Weights of a small transformer language model: a variant of Muon for these matrices.
MLP neurons of a small language model. Each row is named by its layer, matrix (up: input weights) and neuron, and shows model dimensions 96-191. Each number is 500 + 50 x the weight over its row's rms, rounded and kept within 0 to 999. Numbers have three digits each.
After each neuron's rows, "fires on" lists the tokens most often at its 100 highest values on Wikipedia text that the model never trained on.

L8.up94:568458511436531501423429476467496477344553624482520499592549479496499511461509544436485559519511472452376575548535614437457495517473497538570517478433488435517422534473581489478517435543568527533509496463605430459515457462498472555473486504543417457522592454472485541463606540447507403528
fires on: " or", " and", " is", ",", "\\", " as"

L9.up1666:456555471460549540552401421402472441483439665487540504570656479479403487475498529482495566512473450457365598446625519528561517515504480493447457537426574493489458531590536574460479486434512432526493434512467457527511532428453528534538454495473528550454467489494540462595392599448574498539
fires on: " is", "-", " (", ",", "a", "as"

L8.up428:452360506446487570426474480598512531493525583501554503486573554484357504561556399455517516527536444452526556524430537469460530397492485476517493528470496457501516560469600465472524495550530527434567484565516547467517485538469485531454517508475560438512453622530518552550438544473460478433
fires on: " (", "-", "/", "th", " a"

L9.up730:478531498520440505404419495469515478526485340482439492529471521478410567526460459434501480447479433527408555468499501552490490521488567482495431536488540429489438721523514526469495455463519469412562486457491499447506545511507470437573571471419432559499471578490532523477488526470500460573
fires on: "R", "l", " y"

L9.up236:516459379526506545455563565572538507575516612592534508464612536582541529492553527429507570484501554605593512513419576483479480494460501547445635467490525546555506460553533557517517469516513511522493449432553422543513439520534489590612550546496464470506513462510514500465404581599503417531
fires on: " P", " which", " 4", " that", "ak", " 5"

L9.up1386:468530613466476493481455537490460483480544498471639456527546583536555594513422532488510577421497423410449519522444507521478488534478474446472436539509585448567493619491557379436454474473496542410570565483460584530532549496499462465390483491437536486530440519530434467512522576503492439501
fires on: "-", "19", " 17", "im", "o", " a"

L8.up1893:418421423398510397515521535510575469492475445501459491564404444502555439477452500538454514559489485490491550516432488453472550542589475502473629389435497459466444523488502505543506475429479490545478498503502431474547525566605497417542486564521476512502557523541534540566473340513468500498
fires on: " of", ":", " a", " spent", "ing", " to"

L8.up1437:431490460437427544436479416459568576496481485489454471461486550506536478499455519559434540425431513531420432513553498529486519432464502506471538499495592525512458487520544498471399550446491429490563496462598506404566572462507448529532533455462498472453469494524490529592530527571503496495
fires on: " was", " and", ",", " (", " were", " not"

L8.up426:481476561476542461488564511501507486439427519431554434570463389510407513614434476468557506392497496511456443500401523487465474421450527433494511518536514601359473516546414448494510524598505490484465546454467486501546462591613484476524485495528513469510488512488530508566396435456482575535
fires on: " ", "a", " Institute", " A", " at", " Ann"

L8.up339:507546451521542534525520453329533530426518586382465530536605403456342479541502522455487442515508370453532472545516523547555513567554494499537504464512536422569580521508494496464494537546556544552497496451489537539479590387471500563556550574476488463530558490426458567581485484501436541549
fires on: "D", "d", " (", " D"

L9.up1943:442549503433469578438561522534559388508570526554524406548477464490567503484625579506444555448524551506497564515479550525387462580574436571564638535510511552519468489469414504484499524539502427494536478414475522491576448501524518507524527497460562554579480488439461467570508462546621500533
fires on: " to", " which", " that", ",", " It", "u"

L9.up922:524533577475457532435422523504463552396544629435613478444551466500471552503474492506507526507502508478548480555475493475555539609467512490462543574469497548407537531517457466423490462447522450477502549578526492507525538511558523493454431475434465527514583572529493454541518439485545500502
fires on: "u", "a", " |", " ", ";", "b"

L8.up140:530402408455498465554516581495424552500442451426533439520538509476434509514418583481511563584523543524470538520505498471427548471530493465555567610524547556488464452590550483504529550540492519493522471591492605519471576476467473466461432450389514490423552498582495482455378485449491452504
fires on: " K", "H"

L8.up158:586406472505534418461520435472568505449432502442494599521610545417642535563445392512553536456453540461489521490575617462482559447388508472499487439570482405432481472447537500500444562523575517583460568498487505564468484473470591551497483477519374488547498456530536489568573483568487537466
fires on: " of", " (", " U", "N", "ro"

L9.up1990:499439574461553474470552511525564374500463532590585481418535481509555503585561584550596482566481463584516466556489535455537536606498486455499532535552505472472350505482466502476427475493512471577481561464465435478586407512502541468448536526517569585592491489554517560586528465509458432479
fires on: " s", " p", " |", " and", " S"

L8.up895:572508495494490476522533616486482502587458497546508534468541513498529407532522461467546525510589467465533548559487502421583455480551530485468512522392532417551510465544502467409475504529442548589469546494454516441457498493439452501458477561495572542539486476490504496506477435543532525577
fires on: " on", " Cl", " was", "-", " A"

L9.up1567:551470531513497517527512524457552499466487497429544586555485569503435592559536474527559506449478527506516499501546487425529478516430511491500528476490524503506448519506437579443487509572544393515590567591488473528473486402460436441529552525464523499558557495514549520504561557434451492536
fires on: " N", " 18", " n", " pers", " 188", " his"

L9.up819:545499502460489330454494518614484515579546518469480477483522524552410558571445466436544514413552433413538460458492430420488583551541427560566374460377507404479540515508501499479506480593511461556501394390499472462594513486461508522531499481472420475539484506422543532422522550478454532518
fires on: " to", " d", "ly", "d", " and", " later"

L8.up1077:517510482536534593509550534500507548482444463434482558480463479511562549534465474415524466475519443514494575465476620484445508483452525613580552458545503381536562476555473517542513457479585402455443558424560494426480575482496498551526591496429527447518449438537532434562492553487555436577
fires on: " N", " n", "n"

L9.up1775:430481483463473517435487518575533550551445519538531536438470525581465503591586484516403509451515543436490484561437593405477427462532436428444590400541468499498427544478507363536494534458544566553440494522560425496504463471481604564463488513441511512424498430497475608580462469443502434442
fires on: "-", " \"", "/", " to"

L9.up1606:529448529431383475468468558488491549524518446549520440521592498585518540513413614454458536467515556556447405497549611556529558451348574452498519481495451481501518467559492424630433585515478434467472596612532468528523456483483522406467495467536486572512455500437568491624540527514538540494
fires on: ".", ","

L8.up1642:413401538479453432486466469537453501449530486556506591546514552488596584463417464405427563455539527586482542552580542471484525548533459486496494498492475436503548492550393542446494497537429454486552493492579442542504563459507512509532503510391503435472553450553378540430551586552375562495
fires on: ",", " where", "ally"

L8.up613:526490526448500532443381493497462500462469575514450553487532333486477497530498508487459496479478566511500471504430590453491384456514534461498520583449572502430520585511526466530508491457513565422621544543502518507555530548485547501498489449544455486512450508466557504473447365622553439556
fires on: " ", "ing", "aked"

L8.up2037:492456448534474478560502459541479536467472499422501415448576475486485582453478528503508504513525568545520471645554503649448556459536486508558500525446481481476422477540537535546491470541468598528535434566524509488387535461562528475513515602539504491461421471553483517468551479459420559588
fires on: " K", " k", "5"

L8.up357:487469450441538586531434540529476380566432500535521401524519388504578516441487506547529414560565495464520601592568493457473516601550529536546387549458471534485445484555504490504561470435545402500557535509578509534457510482506522436457545448418473512611490469509494536478579499490477474528
fires on: " S", " s", " l"

L9.up763:451460413524438472480500424569513497429428525533436479541548595520526564514486450492505400490489495472510511428538459450474464494504524418462471505568538486559518538534546537501521463496463417467530513560558534566581525364555512526549514538451490452487552330557471457518452558572500449435
fires on: "-", " was", ".", " \""

L8.up1742:539452519352488359572452503557539502470416413490512505359515499539514505527599573423580499520522409447487537491484553375540467490521508399507546485323583472396403486540460508521479565557540481593492516492505481444515421551531457530538476519467463508551474464564448596544506531527502527396
fires on: " p", "-", " h", ".", " |", " gr"

L9.up977:569513516496467487474555477437482527415410394482534435480532532570515504513603489518470471566464466534566438521423478522471502492508431464555522516505500378543379515575425447441494500474517510502506500547413461535572567546462476589509518363457492465413500543462555383478535504429438640461
fires on: "T", " H", " t", "h", "t"

L9.up1318:495523467502531458462515468472495452544528494486526514419503507505514524571403500519566487485483544509508533417543486561472490429493481453495574592553496515435519419536535456505406488571538619442480474446541481493597448555468427589581545439476516476532446466453542431423563543441531510442
fires on: " M", " m", "M", " not"

L8.up586:389494418503555499466484517502507479501486562498518516405490485498502574497504548507506485548560615475509464516475398508490506455484469550534495531535578550468508523608509490511450528571464597428511502577578446488562505460482470604540479459452552500424534551417589487488539486539534449437
fires on: " m", "M"

L9.up261:543487424548496518492434493491494527388531428500508548491614489480584595405475509449457454547481586446476423484587532579483425581590450488545396464540504536518446389519526575487471413529492427510491522491519485463551423584443485576540484484503495452526513502459569529568479479434542530429
fires on: ",", ")", " |", "."

L8.up1914:474497481648421491454503514550528561524566545491480500449527420504552522477525540544476498480561524463528497532528526481564517555552546492497466538411526554512519467412499505509503490430575476580535505509460396547534440478635376490551542600399566435532445576446416497524534542422458513404
fires on: ",", "\"", ")", "\",", "),"

L8.up1015:406472411497479517470596520511417516563475407571493444460414466519418506490466547501516640577510522511493433498519531599502581498440546422622502419490503504575450488507501532448541452608475568486483412498475500484473498358575519518459493507508626443465487532488528449613442492488489460481
fires on: "C", "c", " C", " rec", "oc"

L9.up1322:506332438443504515418453491543420484470539504497515517475595593539519420545574501385452550383506473481391520542510525566546480445511430465613478546514506536394409491462462490491482484495530481489466539502535519529492561434453481523519463490453497505511470541458538492497443456495478461523
fires on: "-", " \"", "'", " t", " Z", " and"

L8.up785:481475395418506453491483451538506464478418509593475503489451519493487542573484442469404471473527665408426475482374504546437548535435487426567527535479438559439413510595491544483490428541484578584533519507436516571358497436446504454548520492510525451532516477546430548503483490559557485449
fires on: "-", " (", " \"", "("

L8.up1956:549573456477474524416506523555451486523498489475526486588534477582483509500454511499472582415457499460517349532508515477533553504506544453524582510500503524503478517493466451440470510409490534534604543545545356484539555367522456551487527517478458475438449559398518546567509511486534414523
fires on: " E", "c", "E", " In", " ex"

L9.up1738:538474451497484525516629531516513531543468484517445571518484504481498468411450393416595403476571463513437508486518529540481431457589499528485533499562481462507408538592544482416591558425482479447516552588530470413535624543457448395491444482532502530535411465459452528473487503599505436480
fires on: " w", " W", " H", " T", " v", " C"

L9.up386:538502558511488523515586582527460542511482498573602526483495549568519467490449549502376500523448504526450563546512521473440527548521494477603529660454526523448443531503534375512533474493491502477425510433489429428463574446416511445430467502472459431444430579385561484441526466477495387422
fires on: " |", "u", " 2022", " 1990", "am", "im"

L9.up1913:554471519479433598469469520362554472504587513546553580447547495556452561498505468512500425471456509497453584499496513454398514593524599465413498513531487516458504474532453464538547488616526379531476459500545496529559429518527519514557443460532437522566544503404491538542566523508524509525
fires on: ",", " August", " May", "/", " July", "."

L9.up56:468435425519438481495462606568437545526362506549494547496583482492537552512497640457518498472433511532393562422478505489496521534557558501605458523530550494542533508518525492532528580537456418494447559544498471499520495590538550567470532464515581605514598477499536477539492481519556601528
fires on: ",", ":", ".", "9", "'"

L8.up668:484518460450470519447482459433450559477492485519476422510582463494432456412487442448503563523574557412491499547526559513565514499603541527485584493549498459499504546554576428544502504518469530431543539418476463537482589502448488470502475544494545517520442473406562396485518501538437584527
fires on: " D", " G", " N", "at", "D", " V"

L9.up54:508448551466556495501466469497652508471410509504473532511515479552502509459443501490556570573475447495452600469591535469400487538531489556443441515449507528536423421437570587570515419389484425487589509402456500479509542385545519523512473469558489518466445522405445488552496404432497517510
fires on: ",", " for", " of", " For", "ing", " ("

L8.up217:511421437496466463467576540550440557501509432498487590431415494580571508542431375429481534501467467551488449518401515498575541496492518477591464491566593499558490519506556456589466543493566362459518475443556474434502524554501512374519568459450513555427417499578468510513532440532525399470
fires on: " w", "z", " Z", " W", "ov"

L8.up294:429473539503444495513511478489508442546467621444482506528593487521416520461563527455483573518543476422549500545542539502526393523526510430446504487422426512437416430475470453447503466483557509436468518449524499497456491538532535481489486507508495418491567496423486558489467560443539524482
fires on: "/", "-", "'s", " band", "o", " film"

L8.up1930:489498485611522522465481557534517454493522480497472533483508503502556560483556460396492494391427488404514500575518461467614522544475525371483497477453534531536450420426328563443454532582446542521512432509531563481435531468549420441412471419427499500538479539506486493515572524483564415436
fires on: " an", " a", "b", " g", " ="

L9.up1101:453554542480537462495493499402555620445495495445522456408579444517454405514527482456439565519548511566573594456411599485381509555453519583553492459490493507533475528527488389554461507573512518547483595591503457463444585466558477456455532487433405519421466493511520524485520496451481573552
fires on: " N", "N", "d", " D", "D"

L8.up1836:433487549413495539546491459529461519463494475527514540487650533438588541551454501575472391556533563590539432517483471443545521501470496410467525605487474562529565440508529535486593481537535518413492385439466571461477577537463435562551432432495440443477581501438422576502521583495529505456
fires on: " |", ";", " by", "\n", " from"

L9.up710:507474516494486382487422403502559472538536438487514448440558511510522517466412447481519570487482511558443453557436466454497578557404465553569486592561521629472503515416538533473544473478489464456454494516515510454509513516470475558440504450387436469447506551479459506460524528557474493557
fires on: " |", " and", ";", ",", " Sh"

L8.up1454:490445550554543400579452549551498542579470470451522401473553535505446462556468416458526381448605526541501496581433479593519446575522490465521467408470559442514447530611484478569558523530482447461502483460430439441428548381490464494478380528541520438590504511415520440466504518525444493502
fires on: " d", " (", " D", " th"

L8.up984:449416473490461445500546508487542484528502468509540499438455527459570524463450424347564529587641447485464425594441497507420506427515534429527463502498423455628407461453475555500468499538523499515542483466529508490436514492493514466521458489479504444479538444456445555519415497530564500502
fires on: " A", " a", " K"

L8.up186:513446456519481565461381540513507455487493496470496564420531504449405431398498468406456521482485486519468501469506533519512434449441560445528328478538522513468540511518537528505485454431543499440589420478522539523448425488442451419437497521494538536506484459446526641470498624510511438442
fires on: " \"", "-", " inter", "or", "l"

L9.up975:486575446493357437444502635420557391460489510477491519454470407532483538386520455480523466468511501533422510511488518528499555505595523524480436586492533527462479521602493378489542584490477450513477509455389485527542454510521482488486538513475435439418506497405400492503503459523452487448
fires on: " H", " B", " L", " G"

L9.up378:461490444482483462499449524469481406567460433421445500490480528494528545530527461510480606549420458479338571563512500528473551494383500533513469548540590454442440466594485539463473423472565423523495511432532485451478429463527437499426547541508544503548425468528506478524499531470549455501
fires on: " L", "l"

L8.up452:489492528413514549420503511535488473527559520443524434519505466455584454537538493446530574426510482551532454520528555526405481472584453555532608447568521543527496525482436506482520403468475465500543455620544436412567461442465495498505530495557611463450469449568482525516473565461448480555
fires on: " gu", " E", " sim", "p", "E"

L9.up105:494487464474455504489469453497486523436462450538479529571531497533445517460452396418481557477571512385505506513430568514480491374470575495511456533482526593428478453557437522556484486545466460513524496480553577512500488546417441507538496547526485476452481561482538443350567456593559458585
fires on: " Mar", " F", "-", "est", " C", " \""

L9.up2010:478452507554565541490405523458561523484479582461488559458501530479574568503525461466432495430512483432611423456495584516471500540531554484544509414530559453505596527624443473466449510479510489547553595523448492497494600386440492539524535491560491456480578433511537509555593471478504446464
fires on: " N", "==", " U"

L8.up793:598565547418462521566505502495605484496412462440361461511502558469435583577514481522476511500523412477603431446470423531538485450460484462468480541564459555507527555496588464484495462552508549494456527440518489455566523562507435527448527469433641641470510469476584502485423489494482562562
fires on: "b", " b", " p", "ib", "p", " of"

L8.up830:523523535500498619476480522462545542438436524443392453600472488456451463521553476510512528468483493589479581492528548580497573510534500434540425481453555480464463542525504467455523547460558394452597505581441487540515564530447483515529409469454479552563535498563464441519475469584553545606
fires on: "R", "l", "M", " in", "L", " R"

L8.up1896:515443337483503484485456548559556391452489533504570489463477390474569446493590483409539521591597511490499441508571599488400514473532469506513530536484552516543508463504513514555573513457576485450445506468507504471395520390508479497551554502478533491490528410487377344505550469482486548480
fires on: " S", " et"

L8.up151:504495534433510495562434562498509544504535514420546601521484509553577633438428417526506593592642491436536487512595465597391503433525537539466507568571471510648491458545503479501438490523479532472438547503540479500482541522495500536632531478542544459486567473526494598508507502465497492579
fires on: ",", " June"

L9.up1881:470431473531469486492487489520501524548579480492537465463541498522633437471522514482415507494518439551557486397510474475538442461488500464450588462470456496529442534450587529491485482628419463491465430483518480489493482530568379392458510495573491526423584554450546486485493505492468522508
fires on: "\n", " number"

L8.up1911:519336475509510536614516528512447436546470461505514437406469456490524525572481541606545526544576385532470426578501515565474483552487486509486540477544417507578569501535435425507508564424571407486582506398435476435515515476523542496498526471500454530613526474514446481524529460448499514490
fires on: " R", "ir", " S"

L9.up1464:469460479461473531460445493479403531534543465530560475438554513476487553481471511528486537465550495507524408427398552460477589501515430501533496480561463551569527471508481494485505439485468485462463378494560548419617550475534450591555428398458472533497506441531492546497459539593495443528
fires on: ",", " to", "for", " of", " in", " and"

L8.up659:573439451425456492435507475525494587528501414471486589494556537515488460500542518500468594511491414479497429457483536415360419480496467428549554439571453545516512434410469520462444562592392502481555512452530460458492448514461416482512446508494486526488520467438555511500432491507580561495
fires on: " was", " a", "\n", " being", " the"

L9.up762:483459556409475569609469633514499537484531451436412467460460490493565494539558487580461460531442507475501475441467559617536429446525542508460529504542484552479558480505480581484455575482474457513448541382566521448556586523503469484506537509542480443531491473502530451465493468539558501500
fires on: " M", "b", " C", " b", "r"

L9.up120:439459474469523475484510467480445357498491532476505540425523488473530503449485369483487542474589504556462472583486542466439543435479489508533517561538510498552455365510391449449578533594651491452500483465570513510560486413440485405443582498521517526491555502581437512467457483444548490419
fires on: " A", " m", " 1", "ram", " |", " "

L9.up499:525438572488478477497484555565493544531500486540515479526486502513424586484397475483481558589581576489488466482449475590481567367542466449529475487522466473449453475472545467520364497528478535478572531530481372500504429460486463495536551580547559466490443595499558489568511484471503502472
fires on: " at", " C", "M", " Pr", ",", " ex"

L9.up1042:546480468531519434566511531490444486497531528417406469425475537437484520468520548471464464453541538602540470597447498479387488521528550387410593579458464505532490419480469417542464467470534434465516410504470422555490436432476534474463553474509449528505414558519461505454422568478485501497
fires on: " K", " k", "a", "K"

L8.up249:528484492426547381488478406539483471492437456530451548442486470534430452558490413460504533461581510468525557456490517612470486442587496510489509507468507353522471524509502550426514528589449494541443534554597422602546533513563485462627454541420470480512552500598528527598684476423444531456
fires on: ",", " 10"

L8.up1241:497525487545411551502482504470507513455508535468512588523539507523605446463515422487476388479445558468400470516456532462546543530600463423494461509371519391573477577464545499553495516542564574541473480551438524483522458474628451429612610512503542487551448500493590473541523561495468482395
fires on: ",", "\",", " and", "ires", "'s"

L8.up1621:555496503433461470579477514391531574466553469485403439491577468442439488605619455526539466537504547541451497472461533538422515601510538635459494505461508474569531490514419461529547531534468566599478559490443471506395539429508530454452364561445519415538428479422565577530610526472495555592
fires on: " d", " con", "d", " D", "id", "ist"

L8.up769:402450463406461449610498545448508446510399450555563595542428543536528519578427481536406523546531442555459501474483513494495526636575507448539537390540472410437410435480567487491509549466436539546511502506497514603532510639529498536574544462472549519587587457518521428501479537486550422462
fires on: " of", ":", ".", " $", " about", " to"

L9.up661:426424433490464386471494450472573443616462528427580477433520474602518476574443513433491605454502587569502510473573446505513544484503519494643588458627592529491560492545412510478485524490564479486550432485562483414469586430538419439436520585524548483508526421467507500594544527453514409549
fires on: " N", " A", " a"

L9.up135:489551390484476475493499548476562472488566422535540566513557475563523591442485488505547481546489532525529388500524597430460468575568465549491425513493432567594470403456487514498479409545451537484529540515551497453585523505543517527601451462451466523493498496426512593488499496502522509468
fires on: ",", " |", "),", " the"

L9.up949:367489480527480411511504533446582514638460485548627504490516566516576579510467461528542533449555509530527495538470542470482492484499472457448626432460452460572482438512501589502435533492443530597476508553464417537520499582558477554524572456537551554447518526447492462472541516485501479571
fires on: ".", " number", " Route", " |", " District", "pisode"

L8.up716:506484485453518483598515573473512437545620501589523524488592481459490573531487528571515562566446526541492521438526496514580482569552517519511523565518429565487449473566517572549498487566569459485530438571507462449529576537489481691589591461485479403505501473462447524540510432527437448487
fires on: ",", ".", " in", " since"

L9.up1223:514499477431462446587518500573488486554430423434403530577544479455540495490397560505383513493524526509439507454379450480542549524493541493471570430491501545482473478471594437566519529493465522535447471480513530513440595562525519498458485495569463531533517493494418475497504519496545504488
fires on: "\n", "n", " 0", ".", " 1", " al"

L8.up1712:526499563570396508543517472409483504514490442467408477496460511551603497546552438483446455443591476473547457567448485557468569553415530550538524446457356541499461501626468490514560529487534424559518474524556490392438520410413438520601513530475598413531556558450579535541589487386472508520
fires on: " D", " d", " Il"

L9.up1662:482487502460395460481613497461508511461552508439507494563461504534573559498451540545526498497515502521472447452498455524556511484472489460397490449495461546551516547492555491511487529364421612591515545355550540582553456459496480539466517399483529522513542548449519462482527518496551483449
fires on: " P", " al", " b", " Al"

L9.up2011:626540487488570439574519572414506594507417513439536440510524416559535595442420487562481496505477517585502445534515544499444446556427555465509485545476545429537542455511506470418501472533474511530521455512456482454371415471396392504568486557484483497535539549505489480498480504551438513468
fires on: "M", " rem", "et", "ab", "ob"

L9.up400:485391474473508459520494480514464526441508460423585459465559469470514549429493523511474644488569474535582553475546513540458651528479549506501514477480532453617540389574552512549506504512494503505365559551533480466490525514510484429548493516531445568554518470491530517560639452520582491561
fires on: ".", ":", ",", "–", "′", "°"

L8.up1050:447471377408521448453475474554469430489412446432461514459523558506427558420517470531546463475476529478465436588544530603555515437503497479513557556470488512515463475496534495450550551554485549539425537534518486532589506537591455538541492473486516448425579473522455461559521435504518438492
fires on: ".", "-"

L9.up1430:525469476506504487402458490475550506580417543494497528548482508555409470485528561495460491469472534457469476462515540542553517608555480473464416492522517544485439494629519505518472457525499489528526518499590372513570572497486476549557526569519587401532473556495598507512545481493508495493
fires on: ".", " (", "u", ","

L8.up171:469493478571464463582545566495553489510432520553543401484558490463431440605505483484586526484552648473486492468444544507443477465478521442579451518542492516568531516589485572507484416492486520483505468469546557466516502455524423420510535479435497525508542499452540488504419467435481510561
fires on: " c", " P", "c", "C", " C"

L8.up547:417476411435468487489541391566468474446553467459531532469523557480479566534439464573507548505514498442545517513488493454491428473502491532500432435488417445505529539473471492577472502576453483581539475484528417555528474497497510419457519512505513380518496448490486431486496502480561511417
fires on: " t", " in", " d", " of", " studied", "d"

L8.up1884:493454436477429532450464496507499572405427356507512418558499585549499474472529574401430466537495520523542432499516512553436446469617550558502604569497537478483451481464572490424530522435475432456522558496552486423610504548450527485527501387472500483497402442573527495505474524479433546517
fires on: " H", "h", "H", " h"

L8.up1403:515465602404420541437435523509498450541463542473483578472497541456519500490499492467474593543528501556478501450464579436560469478536576488520556481441555580450447508525542514448470591438572525609528537423517494568531477509499492472492556445391448411566537443554492519523473456477501488517
fires on: " ", " an", " with"

L8.up89:432527448460527532555429471480483503495428492569592394500487495491577528449403502504523510576500471559487499490454584563525514559577512503490539435582406376461522476537427504528526520498460492535478522596470480565544497588554483553496466479533571503523588421448484461492454472535437477477
fires on: " |", " of", ":", " to", "."

L8.up1778:478499506474539497502427509576467520496444513400462418462528557521474510449465474479551568479462555524464472497486492485497503505444488447449478497490580564534500552525501460564441557482542484570575466482507404538445502454523459521532542555435478516499438547525454451486610551471503543542
fires on: "season", " K", "k", "K", " Mark", " sk"

L9.up1086:463599457481433531479474492451515493530456418459488430570513542490532490515461492567416519389537536493496508544471485599569552507508577465529563544468496500490562406579527517568385471512377481469475596493470436579536529471498515466575540524457511538485472515525477533501603481479521452582
fires on: ",", ".", " loss", " A", " win"

L8.up377:566570495512526458563492491531522404429507476416344491540491563484547544482483560505433511642476508476465482459488511596591470498664565411523435455562476462493543496625530472515489561401465509460561524538486390473498573539498582536514449518505492514474499411506507552511467464568536562487
fires on: ".", "\n", ").", ")", " ("

L9.up1245:528415483433465509534471526463508495512510460434555430515504507588513558452441531535443612580528449439583464468603493467664434482480538503478581530464482523516465561460547518493522528471434461558438444569448504413565595529562479491414600585425412549526448438520510576495603487502489566489
fires on: "\n", ".", "i"

L8.up62:609508444604455453473494600554497481444522472602504533475389531447456484579412487587526556500416472519428502487459518407490562523523516523481490534592365544543400586479432471494591469519459583535527407585504489474495467486494433512562460453546545531527525449470574450519585605493488468406
fires on: " |", "\n", ",", " to", " on", ";"

L8.up1507:508499389603516509532510501564581541467466495511526655530550556457581551555477475506513489519419495480466477596537437454423494371626575534454582479452321516492438483547509493473566472471516555512523486457396526513488496484481458489384488466539507502510513380460572524624551444455437615457
fires on: " |", " (", ";", "n"

L8.up638:491533425503498429530556548522472548515418410516512508357546449510395448528603510619523534515539504587467564496433514418517540482527497622485503456462463474483480475526552516514548551537439501513415638600479512533587459504477458529591523487469459519597557487461419458482507483554495509388
fires on: " Cl", " cl", ",", " Center", " Tr"

L9.up1349:519407497418461484465478514462476497542505482513527426516469471494559435442384555534496577554432570548475520493485482545535519549443480465368512511509562480497476533480500580522455585477513450553438523571431378478576476537549495424478509539512410525545503416466532504514538474542501570492
fires on: " in", "."

L8.up1571:520563515449481400509524395500571493485524464529550508515477527494544442508525433510467396464651429488538519573435467474498441568553455476512491522437436529559457522559506454487506504591484512543512479557558533518567371489520477364591467447512507486476486481535558522514530545445462491562
fires on: " D", " d", " J", "d", " th", "D"